config.yaml
n_layer: 21
d_model: 256
n_head: 4
n_kv_head: 4
head_dim: 64
d_mlp: 1024
vocab_size: 32000
activation: "gelu"
norm: "layernorm"
norm_place: "pre"
norm_eps: 1e-05
positions: "learned"
qk_norm: false
attn_scale: 0.125
bias: "none"
tie_embeddings: true
parallel_block: false
init: "normal"
init_std_qkv: 0.0237
init_std_o: 0.00365
init_std_up: 0.0237
init_std_down: 0.00365
optimizer: "adamw"
lr: 0.00212
beta1: 0.95
beta2: 0.99
weight_decay: 0.074
lr_head: 0.00993
grad_clip: 2.0
warmup_steps: 272
schedule: "wsd"
decay_fraction: 0.918
decay_shape: "linear"
final_lr_fraction: 0.0
batch_tokens: 65536
seq_len: 1024
doc_mask: false
train_tokens: 463800000
steps: 7078
dataset: "wikipedia_en"
MLP neurons of a small language model. Each row is named by its layer, matrix (up: input weights; down: output weights) and neuron, and shows model dimensions 32-159. Each number is 128 + 32 x the weight over its row's rms, rounded and kept within 0 to 255. Numbers have three digits each.
After each neuron's rows, "raises" lists the tokens whose logits its output raises most directly, leaving later layers aside; "fires on" lists the tokens most often at its 100 highest values on Wikipedia text that the model never trained on.

L12.up749:079147169189142183120138111105149132170059119106140104176145068070184048186116148159092157082191122136119183121129193182088071184116185099114123184142137118109113134152125126160091123159096143116140062181121092147154098163153109106135137097170129132140077111130153116102109088076129090126110157087162146075111169127167102115141104182099109143147093182086124137123086167110100152073128
L12.down749:091151114152152203118138182109162127119173151123027081132174096123151086135159063161114088079179158146113092141101169134133082137093106104150166104142126101131124128096134182143165177115127134144157128166093150153136110082137121177150104151097136144119084131160137188108146164137097184084141102113127104183119117180140160099150112122123158072136090146143129152161122081153147112132199
raises: "rd", "al", "ally", "ial", "ous"
fires on: "s", "S", " it"

L14.up1018:126120121156192162152122055142111110133125088144140098105147143107089180172089152102172158136185125139129092137126112055162126158127107124175107149132094116078143136106161117125126169118160116073174128057176157143111192144150178136195116144104133150088159094200106155171132127114141110094144162115137129152205076114090141156099103107189107186162123101133109111177200166147118185147132
L14.down1018:108171155100149135127158138166134107118131154033136111104193182141189139154096168120130082115172137084131141162120087124129124174110127108090097087104070129109060136135175096169137114109132147141123130079114113143091110125093189089105132118121118141108135130128056176129175147077087109114127122109155116158131078117135156144076089167021106183164230171074134130116134211150056128156124
raises: " thus", " however", " especially", " whereas", " although"
fires on: ",", " and", "\",", ";"

L14.up304:076155131157150194101160099065121135151135086123088083088131109189111094171147127160137150147140177146178147146147127144137066127133129153110061131075112179116170163154143133193146089149112149167084174126144172125181136155115104102121137129146135138160110117155120090134125167115183155171105166113152182154145159150102129111124079127153125151191098091160177084132150130063104126113199
L14.down304:093190156117130158107104141154141164131106131138087087150134121162126131119105114176064102158152146156107122138137122125117132139123099158117103130114109142126073120100162146174157075132164166203088190141133137094103118142144031091116165089152096076141140168157152149157127172114146149134146113107157125099091092129117162172146117196104209027170044148125173125108129114099139100100202
raises: "s", "es", "ped", "n", "nt"
fires on: " ", "'"

L11.up669:087157127145173144149098068131140098141083125099158134129100108115099083127134115179104207104110105158130150109151138088094134100138141188120154121081100111138163151102067130066178153153181137118111128145138147133109154143096120125137154087067187147134157165145167155133152108149149054148121227098176085180120169092151131139135120082147093165091123100081087122140152133094085196141187
L11.down669:103138085075150154104155082119142094107124127161104122139139129142140076102237144126161125076095106048127128170120055128098105203138117117132130111122150124194156133186108176141136097062149116134211119098120096111147166113158107163147139108107126131135136125148132137207112180142135168161087110140105195106107113128106082119053189117134121125131224129154135100222104136120086133144174
raises: "st", "ps", "b", "t", " the"
fires on: " and", " or"

L12.up580:122131149151151141149109068082167153134150125150157148156117090068123143110150111081130159094098129129161135124106104115071126103111146191180140146098037161095177156097100075055058175121134154169063132163167107154123115161166140083159137117139124114093065089138095106131086184114074077155037186159124142166135142160152086142117139157105098171121118140183146138128132125121106107166136
L12.down580:145118147127138122099121104143115138119144054134079152139088146144097090101178087175119149111094155047103117096111151093109132134148098118079148119123129120123087112120214137117087103079113079132175058146104125157134130139153074101160093092111144156118160086098138102087131148107190118064178127101103152147142038112122117115147091114144116166154155144171089174141144092123082192104125
raises: " whom", " which", " his", " another", " its"
fires on: " of", " -", ":"

L12.up823:122134071155118076126147057115166081125142118113088069145127131085121171171107142122199093159143143107164105133148093094177087181121114124167098121123160144075129124112130120120121150097125134133141157131196182139095158187067128104171065134114130114102140108162109110146131131109112114124144112084121191196145173108106164151130125168167126172193126141149118063157159172125119171139123
L12.down823:165118137069145137118080140144103114089147138116103185094155199121198148153101106098164024123116103076123134150083139152149092164144131106073139135123115118093146107137171142159125074105163114117173114135084088101162108159186142089147102110177093137096127143144112173095167114102122067141159057059102137130149061137102146192112065174142232094176255145096135092140120138148133157154129
raises: "\n", " and", " however", " However", " respectively"
fires on: ".", ";", "\".", ").", ",", ");"

L4.up904:172124047121131158201111075104171046114116101158089101106111086117127189169119120100167095175153197140113161169232094099198199152184120089120137122120152142108086175145063114158133098162120142152136109109154181120125141119129124051151126136144152080155083118164116113137132110104142121153179134068113146190124117096163140111168134146119119153191123160118105085091132117080161127130080
L4.down904:182083116129177122147106104158154126171112131143113083148123182108134169124086116110135106099161170122189192146132081132170152119125096086113157134091135101132114081129138099085136134129179119145125042117121137121111107095097150039145096123076166132139105142211118149090122114100105160130149145179091126174112144113124120120103067106169115132182132134090139083118101147133171147130174
raises: "\n", "|", " chronology", " Despite", "Career"
fires on: " |"

L13.up842:113143093150135112102189130066147134082088175186071126138103127118166142153118129141154152117152133163156138112174139028157092106127125122144122203104049195096140168107173137126157135126128196115181220158164142183165115123091161144118096065146140120148159179117144120123088156136175179115141211133137164137147142137144126165155086139169087159109093158125154126133094140144121152094146
L13.down842:091129084132069130106164066106118123139116117117126110093134125142187112106164123219152155122141157161107166092166177130139050116095124080078080129157169158139099152143158099134101129121094185131097144162110158192112086128109130157096079099146159161126143131135128086098118081165134141124175161146044207092113116089119138120159095116073140187062135143122102101119159157226082137101159
raises: " founder", " oldest", " youngest", " highest", " leader"
fires on: " the", " of", " most", " first", "s"

L4.up92:207134078141152141163133080107158016107194102116119149100122064122101175137108065122194108173152145121143139162167070114130164168156069104141114116130141171125091170103095174119116159121168099121109103161156141160084105112111088109149139122095141127136120080218077122155122159094111126109168157052139139140104166103139137065163108212155163148183139117150128140143176129060110105130086
L4.down92:217110129049103161134084116130107110083096149099102149142111157148152172146145113047201071183130106140098123115129082154147150173143133111065153126103114132107071118182140134109136135161199090108164094062143138094098103111159142116172102147154104132142150152205086160136135102119085123116199134095114158108148148097114121153086125081128218157178145122168135081122113138118173165122130
raises: "\n", "is", "of", " She", "by"
fires on: "\n", "—"

L4.up578:188133112138144147145128095093165103064066115198152052101106137144160156122105159148156149139144146146117131180178070105173212134149074134171061177077096122121138200157074130155149095146129172134127196133193189135115115115115104102128151117170130074152053126164045143147099160128123111143119153070152146126158086064157148118148066128099125141213105153142121094132128206111144163111108
L4.down578:191088093133158140114132122164126161160053128135128122160120148134098123126125128088189136075120188115131117169167080106167130111161113089128134128105141124117131138205101145135155159112189067099146113146192189077070117102134137101146127156122107124161104161224098157119159131122101134132170176144115139081097104099176161110072102134142181138214089104182156070134126196069184122127161
raises: "\n", "Current", "Population", "Career", " Pld"
fires on: " ", " |", "E"

L12.up1009:100136175111156125094154090055136095100157070149134141150127056071081124159181083118111175100107100113139106124100136162102094111146144171148118167119149050095166121113147206139106146159091072116101134139098116107126121135172110157134124159070121126098164087094121118090040149184108049142082164121146156139158098142154099099109143098128134164169111122128185140189165128186144157167165
L12.down1009:127113162119113068116157133150139118175139141077183110070091170126128131133140129102166131136150130129135155153115106146117162088056133124100114137146123095144117087129146168147110125153093136153147155161140108141128070213132099109109159146154154218129089094158106205097126127160145098114136124127052068152181111104042117186126078162083227130206111119116150130138135143149122119080214
raises: " its", " it", "==", " their", " this"
fires on: "-", ":", " of"

L13.up871:128123169107150079152171053094138138114107048122111143101102122071133106143147138181080201108137137128193100158103167131139075108128144139099068130142097059153124126122142154169094148174116094131127178121120062141093145133134146139153102061081116157114168145157131142127106136152120158101119193126126098113142134094113133129142101156125137184170107149145164055145132156150119145140108
L13.down871:153178152085111129095137118030156135107160082122136125139137169098101207128121089110160120096166105123123107142133114178077135080088113108141157123125147193106095135110150151087122122075148137176110177126088096181068123152103132160111100198119159093129107121120057139097155129148098132105128121110104091184170102105103137154137147117109230138233104133139119155165128115116180070160093
raises: "30", "57", "10", "32", "50"
fires on: ":", ",", "\n", ".", " to"

L6.up497:093132119184127088175162088150124111105075117142180115119155107100108129159106146119124108158135090163135185194195160151151151165178074130170102162132113131098112140098084105090132130134089135143143164173140168157132085195162124095094114115109219159154161139089069130128113144139152062164109117147157193155171112083176148128111075126083109146182123128087097127103164187126097143131124
L6.down497:170135132125168082122121102138155098115080119127115099108095115151106145131119160090167138139131128123153147212172153108200154109147138150086165134118131131144099086129108126136202160185157106147140069158152122113087099090139148085131090116086154097160115119170103183134162136102063100121070138192167123133123158077178128115122060093122128140157166114090186061083117163109158100126156
raises: "\n", " chronology", "|---|---|---|", " Result", "|"
fires on: "\n"

L15.up881:105159161150099130147114122123153133136136141187195111173173178070076141170120101115120112101161115159155066128116133125120169101134082176178121175153153109086148153107131075093105110137082103122124123161088165175113124189162102129153112083100216140165189110095087123118156165093167091117138137135170147192141113112115137133118063091190098151173101149161183119145128158168149190206111
L15.down881:123107129100148116100076069136084126117181132131181153123114153129099143141146138115125098171105135126115164110174132071089113091140140180155081136134087178078124115145172153140096059100097090127160128172139112125131149174136121078098128141175081238124121137133176118121137158149190052119137158151144112213114149146126122141104099081085132238144030142086124112086189108132139157149165
raises: " our", " their", " these", " this", " its"
fires on: "|", " to", "-", "14"

L14.up67:118112136132144148111176069114116144180176075079117111129077081152083161150141102103198215103111120130172112100101162134112114126118073131081151187162116095134148074126151147130099108192142102114107098113159130105079087102137099128172106117114123086160135121159081143149072153160091138174076135097150164165187133173094110143136105088138132179155114147131149069125136116170096168140157
L14.down67:141181192138126061163128138108126126149150123120092121155126134135106094145114122128125160097185152173163135142129154104142079074135139141097136116116151111155102129082135142166143125105195168090143151022137147110124150122161101086135161102140118092122125130120125144134091163123142130159128099165224169162152134116122144121079081134125255131166113151135160120125133156176172102109165
raises: "ns", "n", "s", "09", "dig"
fires on: "'", " in", "-", "\n", " as"

L15.up305:086175095163163078132136121069146058111115182136077107156131129157165116134129169095089135140151147202156118114185188053094145133145118089149129157072113202145075153096140134133082118118118139158105228152112145119158152130122118095114105109129126142081140137114174080096089157196099142151175170118110143108207154160191172070172120127130092143145106155160095095067128125122103132147100
L15.down305:085105069129126160135152103055138164124161125161128077137077109175194208102192089132095175153116117170081121103152188113109062125153094153131153134121138173136118126131128119134084135125136170096148108198117064128153170190102075048122060061152133121119178122119117102086102052146098160073123148153107171107149130150167135153152082111095110162178085149180133161094115070199173151092134
raises: " oldest", "est", " debut", " least", " youngest"
fires on: " the", "s"

L15.up527:156112105137158097126143046156101114122112101133115072149118131103121158138188100098151139159166122121144113152135086113167127172130091142160104129116167103087189144141131090130114120066128127138195160092182135152069128155065201100137111135138113086134131079193068141130146126105138142083138093080134192176131116102110124105130102118130095197199146079136102047135156173129120165111144
L15.down527:153127135073151143087113128166118085129130140112136120128209178158130191137148141116163065169171139057080158139113133099137128184110120108109177149135122161116148089153168140166143139084161105100118177123123094098151112111104136109108132115166099096119097150126105149098122110115095102095148100146104110101105121108140143147043090105069155170158255145098123120118103187144147150153157
raises: "\n", " and", " During", " Since", " Although"
fires on: ".", " |", "\"."

L16.up580:143135129155159057137155101114159108117150060157114138141103113056162127133116151037135149157113144158154129134151123107097080126189101152211083116110148171149158148152111160108176114157119188171146131149155141176133125137107110124177089131085170130172106191083118112168160137123119113190079127082155156137124118094109127171123111197239148134165115101146147104092144086100109123191158
L16.down580:141104151129090179137113116139114135114101171111124124140171145159134190126079167083140137122132118160103135152097173096173140145155193147087173152144114119133116114150160120152176138107112102180126100096147210058139121138121052098082155135188161162127105087116151131034147113120118111157143117094128113109098153117177159125089111121119255054147012130131088106149167126105095145133150
raises: ")", " |", "]}", ").", "):"
fires on: " ", "\n"

L13.up711:156163084128101121140126132149114132162153078090100109141191131138134114122174158171134144164142147121101109142124087111164132112108133134099076147096074109096136105104124130102151128098086154149137158133089145125184167169087204072138125155146152150157129128128174115120137191135090108157156119135133130120170153136137163086134091120153141159175100172076179115108175180134074114123117
L13.down711:144134151129152110115147144169084119141130130151127124118164126161093140098167116129137105164080124027079177132094158089194095148120131079123114124216131130092118109100150139123111156065091135102165170087208194112142106109097073116158099149117125119098087140158102117124108156049111164170108091192196122143130103102156198091081071078133149154178099109170115093155158162113072158149122
raises: " have", " has", "This", "The", "whose"
fires on: "\n", "W", ")", " can"